Weights of a small transformer language model: 6 heads of 64, untied embeddings.
MLP neurons of a small language model. Each row is named by its layer, matrix (down: output weights) and neuron, and shows model dimensions 0-127. Each number is 128 + 32 x the weight over its row's rms, rounded and kept within 0 to 255. Numbers have three digits each.
A block is one neuron, or neurons of one layer that tend to fire together. Before each block is what it responds to, as a language model described it from the Wikipedia text at the highest values.

Dates and media releases
L8.down155:146118152125163141095179136151131130133129164178179166102179099112136086142166091152122115146185157191077143123136151104154121121129134157119155108195091160148087144061096137180140099092148095073113144133178151130179089146138142174147152129081107113129132104111138139134142058223154089103109100102139148133131167158080132157117135164068145124113152114114123050143155113127101119175128
L8.down167:071204145076089138152105125132135157093142101142176092098138143102134123110122125120114107155110086104151092101233125133094074157119161160115126104091151119140104175102117157124141154107188143099149188133090125135139140126137104083097190173167150119166121118089129109158143091042122103123147137102135144091111114121161166181113054167142134115085153123130114115099174130146184050191087
L8.down213:080119149145119090129099168149093080112115142080160129137089097148183156124156121111161109078144121092125153162110105118184129139141130113133085136116100147119111134118036185161109157097112177182150158163161108222111132101100176137128131135165099117169185131145115096184151128141172103137125122132165138159110161163130154154106125114157102127116133109152135129121065161132066128177136
L8.down286:160157105155151130090092107151109117152141143137217105126145134130159088115142108078153096181093201152095120203134122172171167126077160146162156083134136182137132185084137091120149096150112068107150132106162109152129109128144113103090106133154142162152077185086133118135153140142110141106110136183130115132112179155034049092086108126148120119112119118152097152150156133152152151136131
L8.down418:113107119083126158150106097097178168104157113228170112101170086125162113125111073165149152126142159156115111124181103150102129141101079095089123119132145168123146157096134139102102178112103076093120109136142124120130163075110179181139124107128068139173144089123112121159153107128133154118115151097198126143132132100117141145107159132112191105103103132184148111142106114149088156139155
L8.down643:174130106082150171077142089074110166092111086118142125103152169125102145171141143156075179125136102128152208175141074128179178142138098133147123157117138132094144124059136132120120136154163109111148152061163124124147130132133150180104137118151080094111136148085096156180094111148117151121125085192071116160103157184142143103134168132177142144113073136181112163134162146170082069060132
L8.down804:139145050160099131070079142063150085129101207185168150147122137127115097103149124142137106136209150173124126118196118122132108151084146062132101057113126163158119163126137107171099163113114136112132117135158112106150143179222132149169129166128144226196134126103123103124148197116142137132095072133100125137123114102186104136092136122127134148089092109157174143195108109117119152085149
L8.down1405:127148095175125076126184118071074109123082135088140098152160187149084147217201129113162092195156029173165137151101146114173135154097107141182151138076154085205159166055126126131113147107194139088132191052163123125175118139129146119156161089084081073127159183118143092172093045131118164086142149167105075125156116144081127144084121137042108168118128134126094149155145117136079081080108

Word-initial B fragment
L8.down115:151171116092148189159168103100151079086115131138125169143211058148108128142146146181114188091116147123092129117014132088187160122136082144137139106156124142049159096089099207123188137147151135161108085179151141127139194156122090166159111074092128117139088106144165162091139107122102088066085128140177162109115126089152127120109115147107130161137148161135118131107123114076129137115138
L8.down532:039175112108119102148147140143116114133081155146152077144130182117110074160174114077114129132159128143107143150090115122049176130109173127175075152124106098084117141108100122146145099122119128102157146090163190201137121158129129188103124098133144123108149134142157074152111141130092086190091142153137151132111111181144164166092189132110102077128091151114166171098082121125145145122132
L8.down784:121049132134141106098109098172126188147108163176110108164046147097113109138116090188137127123153161084118149094053158166105139124139114174055046133163125139154140167160118126128177133057106107145118101157080130134110144138134126134078126136153124093109121131099163145176132181113140173117075137150120136092094084176160101108093120114092100148159112105138095159088128123171133142117171
L8.down863:094125170175102151131151096128203110116120125155129124081140159111146087134174080172157090138070130115090123148042140119140097109132157051125105096099141121122091112108109138177093140094107144079161159107138140108170125050144121098119117135106175135136126082152140146151103181156177132114125119132129163116128101147158162127108146095152123086104093177102163138134105115084105120148135
L8.down945:137143160105120161151188122153077164168121073193139117101130114115131203177137155122119100130163061089134152166099124132088174159148106176088122129073106151092128133139142198112121158205161127128132173096147156115100140145155187108076109099080153110084113124141069107134135110101166118103164134153082172173097152115101091089133106129156184122093065106092152177120106123108139102106131
L8.down1085:098155149082109115137131115073173091132141112094116153134087151116117109161134070144088123145163155136129154142037120129109148209155121135163040158074154125192179076075116132115141057197078093104181146102148140105133167150077094145122140111128130104058098203072100121203139116140157111102110085173185165121159132085123059101090124057101071129127127106148123119149140137164139175138133
L8.down1130:113134148124157085202167066060114129113100122150147081139119112100164134099190100100113162164108112147101172141073120078123173138090056161156128074145145145128164166088156088123201166117114168110108145155187133108112120128135125149100113169107070149144181104148115192110181134197138125058117088114147150141130104166169110110057074138093135138140102100146088107103103108114159101148110
L8.down1198:088136120128059123108153141128077111147088135123090142125104115145108146118167089123134178154154081099098150154055115176120061171128125158062135144149057159157113056102112128127114131161143091132173104094112158138171209097148094143120128090157090126149099123105176115156130139143184080154143080141159133144151095190156116119124135116082063065134151110175106094111109133104149170152086

Verb-completing word pieces
L7.down62:166145140158071179147122145131124172152173182068114147157141145118141118149085173070107168154129132102179157165177104121181095183104082142150145104160080183100178109141098106102203113123145114110098122175159125066130125094161150179140100182095133115092118093138128091078077150129140151068152136095157147103120137097099145130145138110055214165102129130124114092143109122143082065136121
L7.down444:082120106080127041124163125076134122172115137167123155103165201143131137134126109172125140071143177158096143079159143104127119131161150117156126152187149114119086099175105134189085085121123147133085165132094108101145165128131162126147110108125095196162139101131109172163121183084156110156141113102099132131134185124056085143106144172147123189134141152144124139141163116201086153149081
L7.down624:129137087125089147126072139168151188193137127124171107123091115094152137139113090096106164103074109151108158151183140152094171100078125133121030182116198062147127188130153128106119092127181096113101123139145144140129100104090090148182111137082098137127173132178152150121173073171111126112127087124144099134163150144158130208086126113097171113089110107105147097130120159100147059089137
L7.down1390:175147131208138170104153138149128169162167197082104100139115144158160078150107132129133130098098158136134185175060164059203124154075106121087164164137145192106114158117088138093125121145134092100119115093159138116148136093190165106195117149098122111120131132090086100131092110127106128092150126123157120162177139061133145137143157118076135114138058168127104166072069158120132059129126

Vowel-word starts and empty cells
L7.down558:175135121157132143184149048201123098085123092111112082161124139086119091157143097098157162095127088168146135071114147156132102078087119133050153162164153130158099098172073177139141130117133114109114070048130156127073123102180135088130177152139104147166128133097078128127112128143108101107123187145102170099075118108101120193094164152087101124153089094140097184102097160168089167115185
L7.down798:146126108167131126165145191143112135005128113123106100135131160151152135123057123120097082104125171089137129059112136106137126101151123112147128102100146099128107158155085103167110170137148026187125064099152118131120172124138122092161128098125127105097163108119127108100175130128084152115113106172217152101019075112129148161106137190148114126092170121088099178075101144180143126158116
L7.down837:094103131199149068055101196146109102208142124049139183071121021119123136126126102108153072128103139124107154132046151135100158169110149154144160158137125098148187151150153127136134072126122132175128125131131118133125141128167096140136072123112104131132107079106146085115118133144074121076162132141130117118145102075105115176177150156111139148099140187086077111130091144182099133080145
L7.down1038:134116135111132149152126125175102086150151155120194140110179061093136091118164087144151168142125132142084117119028110154138141115118082113093083207164137127124115132152107121112153116108099064102131151066145141126100155147134139163146099148103085102081059155190113068101173124179120114110109107134136122194184129144086098158089146084142073133137147169082132176149225153134152079172114

Word-initial capital B
L9.down767:147123118075120119122141076115144140161116088106138108119093097097145157115084072123164105099158152172168178141100105099152107118224158162109127119166094142119092139123204169184115108177133128120144119128154110144098183133105113118195135150128110124131111134058078129160105111109080131146110138089135089112119126105120154139161115074162072118118183214112109101106119163154123171081122
L9.down1193:072127131082055153172064101080131142108142095172133102106152148144138119130174067133116176128114137113113114184037136111146094202114139138144103151154094147115167097118127122106105080143171130125125153104124096102174115149169101139168142076144092162091109109146153119138134137143123179084139112152069172132164109121125083043076063150156085090092183210068104160121157153126079108143204

Sports career stats text
L9.down304:099135133159131114116151117076135044106126134096163106174124170112077136146113107111143176155118139092169143109208146109109099103099128162155088096138145077212118223133159088137131127145095138127127113163202105156120150131159150122079114167126074091162138101162199113164120129117150103114086130117122175143132118189109119169128120160196056158084136095121173125126110096133138153115140
L9.down538:135093161032118154130122131075092154129108184191136131136127160103061081130177101159082072080137061121074115142199107145148142137169080094192127207153157162083176116113117130121107179105099141154190145160130160084109073130069095141076158093156133103122109152095203129125121117167085092132121121097079094122166162171118090167112115218130122130142132114153131118153128167133108131150146

Day in dates
L9.down661:137118113105101166146132107106152116130108164121151093142138152128150139125134187155105163112090166074168094162117154111155190142164111101084070128110070134070097157116138143120154120087076082139165165155111138173138034139153041153123094078090154173113148102115103091109172122167160059141124095112213161131131193053136109099110142115087097177151083152153154157134137112157053157130104
L9.down888:113069114113135151145102143057135169092100114147154148168177123117157161124082116131158206176180153140149027145167122080124114131114123155161153125120147155145091157110103166159115118133151102105108117110134145081113072125065132147130141150147100111109103155104155071102110109071137111062116138169153117138177150124134092185135085162113139129131081103097124151107142143142067174038080

Main clause verbs
L8.down557:115086144157163097148097151117105160168059220142091161188117129185152167107087067117076125119110161123187171127122133099135103183143138105105121144190093098125100099174127091113116115108146093107071090108114186175153148126121119132122134174080174125135107117138147109072102136197082181100112111090118136116120140137047114137104125080139131066163129127175152063082160108125140103141107
L8.down615:146154141116099174149122144161157143147102202087136171182091157159129090175136161112132113122078143155127142137146128074139105133140085098097186109166114148122088091130124154080181103128151131119102065116119149129160115094116137137111155092128117104129145147115157095057062137158109095086172120116190155167117114138081164054101142111071147119138128142066130100106080147104152109073141
L8.down660:122181201169149151095146096100145141030123157126118127162081111084142087124145116122101114148089099100097181164138094100173135131132123178087156094069146167111150091105136138121175147121160155111139089161161140087154151102165138134138143145137124110117087155111172109068110092149082098074112199071166139115170085049139186125091175112150138199106119122118140174099126140165112132116147
L8.down670:124092158136107112065100116141138149152066104132102122145126119203107133122118129122136106127113156095145106155048079167179133183149142172103077130080116059126087143150104142163199126115076108168138142110125120133110103156117148086116149189146143184115101103087120098107226129099104144096157114109159120161170127185173161174178098149136093120150128126100116127127115151096058104120074
L8.down687:198199159204105135135125123085122079168129165111123179205061197143179083153097169166129146117102146141168167158151146123153101126074093152121059122170111187096153122056093127160113086119147106099098162154185140093117167071161108102091124130086118085120119129103095135087129074076161126079101130113188127124173170059125210083094149070089151113122097102147101162087044143144152080144111
L8.down693:190136124171071147083112189093114098077116112064049136187134166157129122123162134150106084128141102093146093105140126024141166134142067131118093137097113116100137148130133158153114089139163093101138127158163123127158154081183125127119099100073130133139107151153028107122163113144133136099142112132143161156128176133120142122104093093105043160129140132122066098135116090089095137093161
L8.down895:157152083133156164079111097114103094156107090118077187088142139143052139140121154123142116081151135171182121096120120143135098108094117112186149138114131126131121115094186163104111095096143118087102162173100159110168106130149117116090053084060141131222080131133120096151155201100119128134107120120117154187097116110082144159155066104125131183135122157163155132140144139182186147104112
L8.down1491:120156143118108154140153156133146140114090182101126131170136157171117130173141175144131089147129143135089166112153095101124127155091131106129151070116095182193112087122100125133197112111180139181111140121140110109217094162140135152106104156110126111072134156169103166150132121145124111139108171102129144144155125083117191149085141125080093149163090104166099151072111057141143127139083

Standalone space tokens
L9.down82:159129136098178143122161186154102094139096148129120120108134147143117108136126101148144131128094074149119127163051128165131139173082103109147148190152173092100101114119093097132172145115131069066165125115107106222117131036191185142114125117117130196081132071110183150100199133110107073211121106151127100097100163110122122128145189158123126137156161192102152121144077107176100180100131
L9.down238:132160118140139121187206133145080098151147176116106134109137158067128159120173071149050074162148136216113171107161082061098088158158097098142100164134116118143149134100098128124126152135100125138086112103102126183156141157164109185136090138133115085194140064179086144079112125150122125043150102143167160139115155085110080151094034161134108106153202123146067066112095144118163146161087

Sports statistics fragments
L8.down242:150096178164133159068192162117138179118124169125080154081146167128127135155036115197194115093161112085134169130115102065128158103168128129065129098135070124115133114197152174140119185148144069120146068161040118142154098122131164155100044111177207172190116156109152088128089137137117160133108147080125149092109119085159115070079115120143129140095065113126102103201164146121126169135101
L8.down306:098156147153105159126108128136064146105125108135087066201113117118115139179112144142167142156138124137125185121135150078119127106113117155109195187082058132159090062146111181129096116134134146199117215088206147101146100107168084135163103107089134122079172149103080113118117083121172133128164099136113145145129120120094152135159108129066173173064171133102127106058106059128079152096123
L8.down694:099153111095116161172114142131106167155107067121154126156170100129142099114194153122101090147150095136161099124157137095209143111186085156099135145048081149089146070109146100124201105131135115135138122155112116093143080104146103160064101118136139161083149094176230147130134160144124145144135089120156137090162155111157096128207124132130149083149122106136110193195154068145133146096049
L8.down714:102204052113158088209119130103139143116145168149078112063191082126111112075145114181067068134190140162125123148138094090135174112090095110101121184103100120157130115039122150099158158125089195134100052150125121095133126097162117171118115115103154156088179107119204128134130192190126168128097107172107102188101148094172134126143176184108178083199155075130141147103128137110097118163081
L8.down871:097119124125182157198118097153117164128135113134126116073181140138092122122067076118150177186139147183139114196133127123082089127122149115155104155159131107135104129124101153067158115088140145060137103117174125148184091162106090153086121086127161124136096112139187153114175075126159200122203098087141127124141107125113087088139109140113173171120113149124119120165155086106098158127093
L8.down1111:113069132179141149118090154058144087148116121162129105144108183143119134097175067131124097161113154170094116153174076127096141150101114101178115112184180147113145132116134123120142134151148152115158091130075125072107112072133127168139104136149109179185152074065122155177148180195091149131162154137179114135149111084194120127129125115113175097076158113169108113112102100153117072155163
L8.down1238:097147082143134172045091146138152074125121093127195132137127157120102125147122128113183153115180101125122110108153107050174119190130139132152161118134176085187138090127135175085154163115175106125119062110117090159220083140106136158107092206139112168124150147069132152084162148175098123125188095088115114157160134092172097154081205097139129149119158075095125115107110064111115085084130
L8.down1421:122128153090171107123153124138169133081121117110181089128115132092091198135145171108151129138142149196090111124162100139064110118125184165161147193109095091132148076120167157180129111164112099100100121178138161172121074165139100162161171099093077093144096103124121123092100094179146135152124145064119082111117081142083128123114110120112117223122166111162088095141130121151112093101114

Numbers after labels
L7.down45:122129160106119089146137161121086146139132152120098110128084132069098160113165164109119121136143121129113086150151107109055097153120142089128125127116072125104146119111127106132143081133144116087181096147131106140080092132101161196122128094183128156095101157129112092184078102095163112104115076132114162143171114122209134054100160162142166147119135171097156179073149200159119084179120
L7.down257:124137106166164176098110113119118181099130118136144134126104148134111152112106091163130135196123156131103093096166098104083048066133184117111205102158159092221163152136176078152149179130111120112155082129134090098166077112112171154087172119051192101137097079140095133124123111165134117161129105184151110107082123107120112083151069186125117089133150112159133104086052094131125055129097
L7.down433:134125147115165154093126109103139137140099141122128093129187144101164188091077099117119120144085121133103135150118155097159069060163068178118145152093121101157152214137103152127187149123126174113161095121113172201131123115158154131099151156079114100162149139098116124071133092094181105128084111146120110164090159148176096141163094080162095177146092123160138088101158081090130100150093
L7.down617:171085151099068100104140127145088125151125163141158162137080178129185128106178144175121115091071093062129054174078106149199126130082068124094149137120105194071104106131150163177125160083089155106177138116155172159099099136100064112157175127210138094087133108100123079166101163133119163132110141119140120147190136055108135179116092110092071121133118162160108113117119139135115062111157

Sentence-ending boundaries
L8.down401:096137094141088135123144099106133118170153132096159127095119110111132144136106083125145148180150114154158080113188079154149152166114085145081142124132153155211142096132103127089129195134114138120103141139112142163152053137130125141125069087040129099140152164118088160155119154063074139143116103094087146133161134161184136149150132142110092119139142028061155129084126179120079065077142
L8.down467:176061129131063098132114075066155098132127141188050190097109082130148118201088150135129089177112132190138145153153139044139080126171087122101144119132124168142153103144081082108150125150096127140132144111112157150109145114108116140161057152120178112142140112118091090125145105151104163126192100104086156159131121155153086155111091088167138122134019157114089136170065120126112158154103
L8.down483:079123147198089146126139165064150153137143161124114085122071120157097128102108082074143145159130178112180117088084119183252092127174106159112174094138174117155045128202153110136170156154108091105145120088123131157091141139141179125156146130149156110138130203109101169180159098183119137118182075145107123138168112151140098138118149129052103204200150123121161154096113146109155110077115
L8.down544:106107159125100114142121132125160124064144163133129086128090157106111088124185123118138172125125150160111139089000121098178143099116198115184162143080130148091163101116168170098111117146144148175115156110126128129087130156145113170162135096114091130172143139106088131126100124115137131112173124124140128165141093117125077150065130099136157146157105231126165088164130116120162109134185
L8.down653:114141053153106082157119097119138156133112081094133126140157054077110148125075133150093127129131105172134118122137072153124130143148125132127169106112117161117144132090123137161108104148114117108140109075134081137092129125177175080107097145082144120133093111100150111154113164115143153128171098124114133136149127161146100143135117088164155088157125146205137159138137185062138097117081
L8.down1086:143122145121034144102115138131164171090065093113098091186125144146183198164112113159144149149146137162086096088111133171174170154124102131112135153138160111122105059144071134153219148129085156114170172120100120195112125101102122137153163132119111128110071170128114133120172113142144105081120158163177098170100167102148144136143128113139053176113094161131148141067046126104131081123033
L8.down1187:185136114154085119079104108118072142150138091114101182148102129188102124183095111156119177166097116117166150095183146184138127102132159119093123148099088150085164127125137141190124157193163123087079115138113096141132125133133109150066135079104114117177098134123102134122138181136160197073109109064153200160106058135123106154113087114145190105058115127127174133148115135151132161124118
L8.down1454:079117190157116123145100096105128084064154128120119171122110102136126099130116120036118156130113075156085127150084146075171111148082129165113111191168188130244071141112133075170100133147097122200118137119096141101135125075124150152141084084168160158131120109151153129156109119141186106117141160139111133117140130110151150106110129159115168169145115091091153144107065148114112144109158

Word-initial n fragment
L7.down278:148089110105131110142135114112115084117167166151041131105132101164043157140162163158118175109117164148124147142123176073067164166136133077091121180111151160090153129067158083090152113148101122091149118108118125130184153182092166152145122144109099127114093174197121102123141138123164186148207120099159115096117132094114098127144116059154158139125148157098152134138146143147082111092129
L7.down356:143081124110161119133124105153125148114176154127135073150147114131113141141110124110094086145089142155109120136094105134150098147153087151107147109150141192179132156099146121131111102100083116074137105141152146102176146161168120139019193086127145109192137129133092153135130109139131089158111135173121143134136120118087135176137195158112140076067056094093157055132142082122105135160167
L7.down1137:120102143082170129036121157150134136117142149123121101115106159087112108105071130175106162128094137140149097123115139131129141129096148126142135112154122093097229058128118173173128134121110066123133138193134078108052115121153134146138166146134078084129135069100183151129115135148070178113118076162106118166067062112117111055150121079166077092181167071094120172125089096143162201111105
L7.down1195:147076134115134109081133105105142135141109159178132108142166148180129119178108143115105115150091182160147110155074158143090078099151126111078107103142107164151152106139141173191133084181168091095162111135141115095100070134130142133076098129188093057132053097150134083136122110180073154074116131103108108107082190142143170107089124152132140082176143160078163106163072152132102112156173

Clause-opening boundary tokens
L9.down779:127093201135110166159130121136140101093118168095095133136130145127187127159094127117098133114184254110140144109054127157169071117155139220143154141145146109194033184126154132099101144081155077100126136118188172159084160139144151137133161159165117075113093126135168148101093064086155079116109086063122108139151136076102139167185133133102111209142097134137167139061078136122124116118099
L9.down1532:196165133174095174172175132105125109071133095154174120147106135124131054104096111149135105158123125135165078132064083084140199188128120124098157136120151148145136109121128146165086132109153143168174071124208205172097099151133069095175088145139073077105125137102092131118123112153126150124080085137099131147137094112113162129100154125146157181120146194159106091170077118048039132125126

Empty table cells
L8.down90:193134158132166155109169112126078111120133169132117188144126127165117105112087157205112169141105105137056154109075136128181097114144162157170124160139098101132117130171140108152097115095138123104106096072118104129120110207152109100173069122148142144129168077100110115092120060171122135103062144108085207132145101140082133101140147122077134162142093147139093137085138105132149151133106
L8.down823:089119141103152130096146134187091084142105099163104180151204119083107113159120083141183090141156129182095143094112168123070105108100147135128091189161071114127191131124144119185128112166145119092169136153115088142122126129158076136142101129131129133117058166142130129124151131111140067150130115186160170161165125032103116155154135171137055118102107111183088085126190118158093167110111
L8.down854:194145149110189157127124134109182120164172134113090114166094185137152099170125103105163211097167098148110124119059091106157170084127074147078147105173106188088156062150156126124093145170104123137114121139136119116094074125159138071166117106159095118203092138176140131183128119107115156129177087149120101043120095129094106109072158063105092079144179130162120104103131157136139169115081
L8.down1207:125098152123125091147138157106150081109180184111126135131130123150155066084158132172161078088108157133096146181079111134103089068095111157132124130165143113143095105159195107093148110161100103106138144123083160173057163140114130172147177131139176136112024104164103070143151134160136154148142093096101157177106182109105114101099059126085107122153162195162068113150143116148081132141124
L8.down1433:172131179131135169142118156162128146118110111134163052044095099128060126165148100129155134152193115184101158138060129073133118120110160096130107173107137124165072108111072164127066097097083156150103111104143104156203201148128133171071124101181109182103122122154187168142151097130182091055117129129121094059118101093093144143124152159112195117144154138115123098112108129126142109117157
L8.down1449:120165121154151205144167135143131099132063111078130139129160153126173086134102137130112054100085111136127164094168148150112149070078083147189157107184166112131133140175133117122124145119130088151138103096124103169116072164100148154092185126095148114117125109126116151143103121082121095102112110142120193154103148124148109151167053117113155151141158132134106187151103139093093166121106
L8.down1468:166119116119105128063126073133145113140087108107127138092086101127106158155111102154168106137107097090090146116126148135090212062105124113110138092161104185067126112125092150140160125102142116140136126160150125173104114152130079189099138092132165134107136182162085133147140121126104160048139161098163121116122094142127162161095168142059104126191110129071115100204078145137078146088204
L8.down1511:142108107124082151113122186110122107089134142082179154128136120160128077143138098100126122101134121134097136121089181074225133137149171190132130169137130124130095133094120156197091206133143101129137105135153162133135093102173110125152094112135104074172087144081127110114183069166097144095132104126176152165123096112122109041095124077142128138130117164134143101126112119148178204106091

Transitive verb before object
L9.down398:118094168099052189167089132123120133149117127112102105112120127167168148190150160112146131110134127063158114118112132100255166118152111110099092129119117129124083098111119070121129120157100101176101130094146104112151093166160105101128068134119111140097132149103225061141148124110057064102128153116129131173178133126127148103175072093123103138111110175137158124096121087117129133065091
L9.down646:174135176150142181139083107104163126143138204118102119172117174196186082204141114153178146143151143140190121173107113133155100132112128152131142170122156160131142101146083115099138091151123107094104106152188142131151075151162118093126110183112146131091085124148106101092117087139142075116135144128154104117148128112099203083125131104121176143086136140108078116135086150144162093110128